Part of a small language model's weights.
Training: a variant of Muon for these matrices, 153M tokens, 9314 steps.
MLP neurons of a small language model. Each row is named by its layer, matrix (gate and up: input weights) and neuron, and shows model dimensions 0-159. Each number is 500 + 50 x the weight over its row's rms, rounded and kept within 0 to 999. Numbers have three digits each. A neuron's up and down rows have the sign that makes its largest values positive.
After each neuron's rows, "fires on" lists the tokens most often at its 100 highest values on Wikipedia text that the model never trained on.

L12.gate135:495541573504420450452507558490505502531443480467552518455475501494480467515491566460509469494442588399400598573480492593492546415438454520538508412502465516578484422535502355510465456449519501574474464492509458598505487418563486422506451532402415550499458461569498487505575538492347519495514512448555456541522423418454534469546548495519575562425532405409575524496500578506487540528586527484497511544503482526563462452527462460571445578525539509527552482556458464485544441535525488
L12.up135:487494539427532514495483486515472600438402515510539451486482461415524508496445557382552483496495542540435576500533495488476553521484505592484436599549458547423621523493457542528497599470493521509503400497453465564435555516531469510502472478450489478505555486540584501517485556506528422516489563600549502525450455513561353511477449469572434514448529515451460476544475416538491485471563432524411439516564419462407520514422449547436598561426534543546483496508533464516483595454441397
fires on: "am", "Am", "A", "an"

L3.gate219:517505479518522497510559535379437537441534511432538570504593412535426465456492499497446440500473517433559531481475477471486463454548420459473574403487533628481468464531444612421498515477452464489585487487445443563476471478505592517502555451498475508529542521554495502567569483529508558495517537463459482466549534615408532525433470566537503363580485554508515515473473563493470388504539475552550422578491532482522455499499541424524491531451517542633468534576557475505549492392415476
L3.up219:504508440484563519535406481491432531455502487536511550501529530388480457497411509529449399475465528483464532451488534541506552461487475557433469444497507524432573478545509530443539483490542611463574489532561392435544454542526531401578502440566433539601493497568400530419501492535487582490492458495467504480436565594503534489482452526479581367420467552496467495515425434522453475487509408476425483540460486519448531546478480597521553522430440483483410554557505537628459519438444467
fires on: "| ", "arch"

L11.gate38:497535507541545503517557480480525531533505418535427413453459504553394431417398598477452484518512470623537463622447455535464531451591537478545421548568543537501495570450527428534452544523527527474478473444518524484576457432547609526449417546469556478562582498454513448603514481560609488488458531551445465541574514541526436475582504439453510530432472486462422488480555496543562501550483533531495430525471445544552430521465606491539409532477567459514475552467513518434448481528488526
L11.up38:433495483544519571518450560446445491503551525548417509524439438380531556589464501452423525480549547504503458494499471457500439551418568369455402608499469486502497460450460502508496425510535456522532580534557459540429530492448459433487522490469489587466433449512516478483412528547532525420509470506516496566453328426483483439524497460581477509527444501511388441469486572458472587521548455528493490505590461532446573518514454513476538546476546465551509519413645502526541480552520529
fires on: "i", "did", "im", "ab", "ach", "an"

L5.gate132:513468504495435455553530469582525497471599532509607429582486421525441439512527650530472533509490446531493531439574545554442505515486476559496487527495451473472530518592552438495514494415611591541500464504492433594499517441501560433481467546425525379520473533458425595525476550506581511526571556518539552453545471401413420489511539603481474546501499516473502514553600439523491431474492469408600469614455534554450483491580438489512487546507492456481490486484550521497498517509565496
L5.up132:482459523447437433556581575497481405473505563516515471442591462545385563541571552512436475491465513546595467455523445485475563483538508552444588460509463562461511527447598489498449488494526588536595577544495482557545397458495570486482471569516452476528508446432487463483524513544463486520446517486463549501477464539466520529461501559528510530470522530479533624487506383386467550498483555513536465490427559636506445560517541383461597519450516446528533545525483496530509370544565514
fires on: "ol", "sol", "il", "er", "sist"

L8.gate91:520495506483548622452497605545609431460540566458625620539533478600457494493448473468447458496523571516466453490455454544491505512464467458561479418505544535441457385483507467469504457568541406413473467516462502503441499497470520491564516556486504548416492537518529447530539456435557472587438551532551483544525507525505471372498557571527521431464522590529591549483510452508436531416572547458444507490484496536519470522448516441487348441443543533407457528556520507486511512496562536
L8.up91:471593510549512394522461477564576600517473505543629525509566546467482482399519570523520471420522529504545450505562504458486500547485531556454479538518483545442310460545531463437465404515507450441494439502500377510526551462502463490525488488501454514410374477558448550558549543407580509439486477373504412498475474426487455473449447532485484472491409421437469482496509520546530591532527511540453520469478507445426497528509485497510508509506489520608464505560504444531447434518554472
fires on: "\n"

L4.gate555:515337505484578470550542475536507456488533455407593473432552366457440491405475527503432461436522441536446450522497478522471455583497492486567525614507478533500556454574507524458476500393520450516509454466502451487510539433534518506459470493490425408552520545540421603478567559462490446493509615551489500460449517501485457554466604500486500526551549496482517594458573555623492457474475537481441475487489591452499487460421458482483454417468487503434458523477534547467522533431522396
L4.up555:480504448464460472512528395474577563540494545452518544447460441489446482479527470497470547424418478462505428513529528566434522459545509560529484443478425599516521561517556574494528403474477522585535522381536467498446508478388438474519501435500456381518423478453421518522588481484587448536574392444416568549509508540512427455485460514395439527430488447542490465480479512534455555511522552435495514440452530532440461379506492512478432522500538433491471498365510467487499490531604528
fires on: "ol", "l", "ell", "az", "er"

L12.gate287:544572592450440479474434555533493541569584501525493493364468443494515454466457535530454475565417489558474519546598499546453571481453445522467446498518435570448470536539521482418514503502506476464492433480451498487599478444512556544539491550469479473582485470486492588486577512500425476351494511479447441484445534502546523501600598476495531433508455515507496565469411582525525495493462525461466536557554504542527536589626447499492488436629590570489584541512539494511606459510521552
L12.up287:565493581518509521499447352501562579536460540529483535453514502466517523554517528521516443493511609524504490520549431507443457523514568403500475527543563465502564505497485521427471534486461542470510522476483537539521473586509434612439577479480529608538482445496493468552469481501523445483431550488517453562475414400407498480459587472564483480476507491379476475511521562384453557493589598508453494574478362441468411550480485529528550421437564483467508448475570525542505528468383524
fires on: "D", "d", "an"

L3.gate523:502438546590521423535531467400504503450580503550440503482577476525459468414449564503425446458468585559499423447534600551516488434497450542527481464462598490442552479388445501447486514490500475448582403473368509451539429569468465458600524442526494452496519423503416631439582490488457538511458504436458507488478563563486542532517576533580575479501461578497510505478450477559533452564416540454524497486470516475408500563516492545457504509473532491543502563577513435549550492458469489
L3.up523:480450510514528465519513450479491537436542540500470507523585530446415463411467538479474458425521552550467493447535501534516425460513439529469478453437553507487491494349459487458449478541507460498574439455391517501495404593518516485581511395491458503453543446494405627417625476524500586535493488449526507521500560550435534484506581498557563440493420591593579554454447454552578426559494533479543475517424522517490495444577525540411496453509547493542537544568488458456491455540427469
fires on: "| "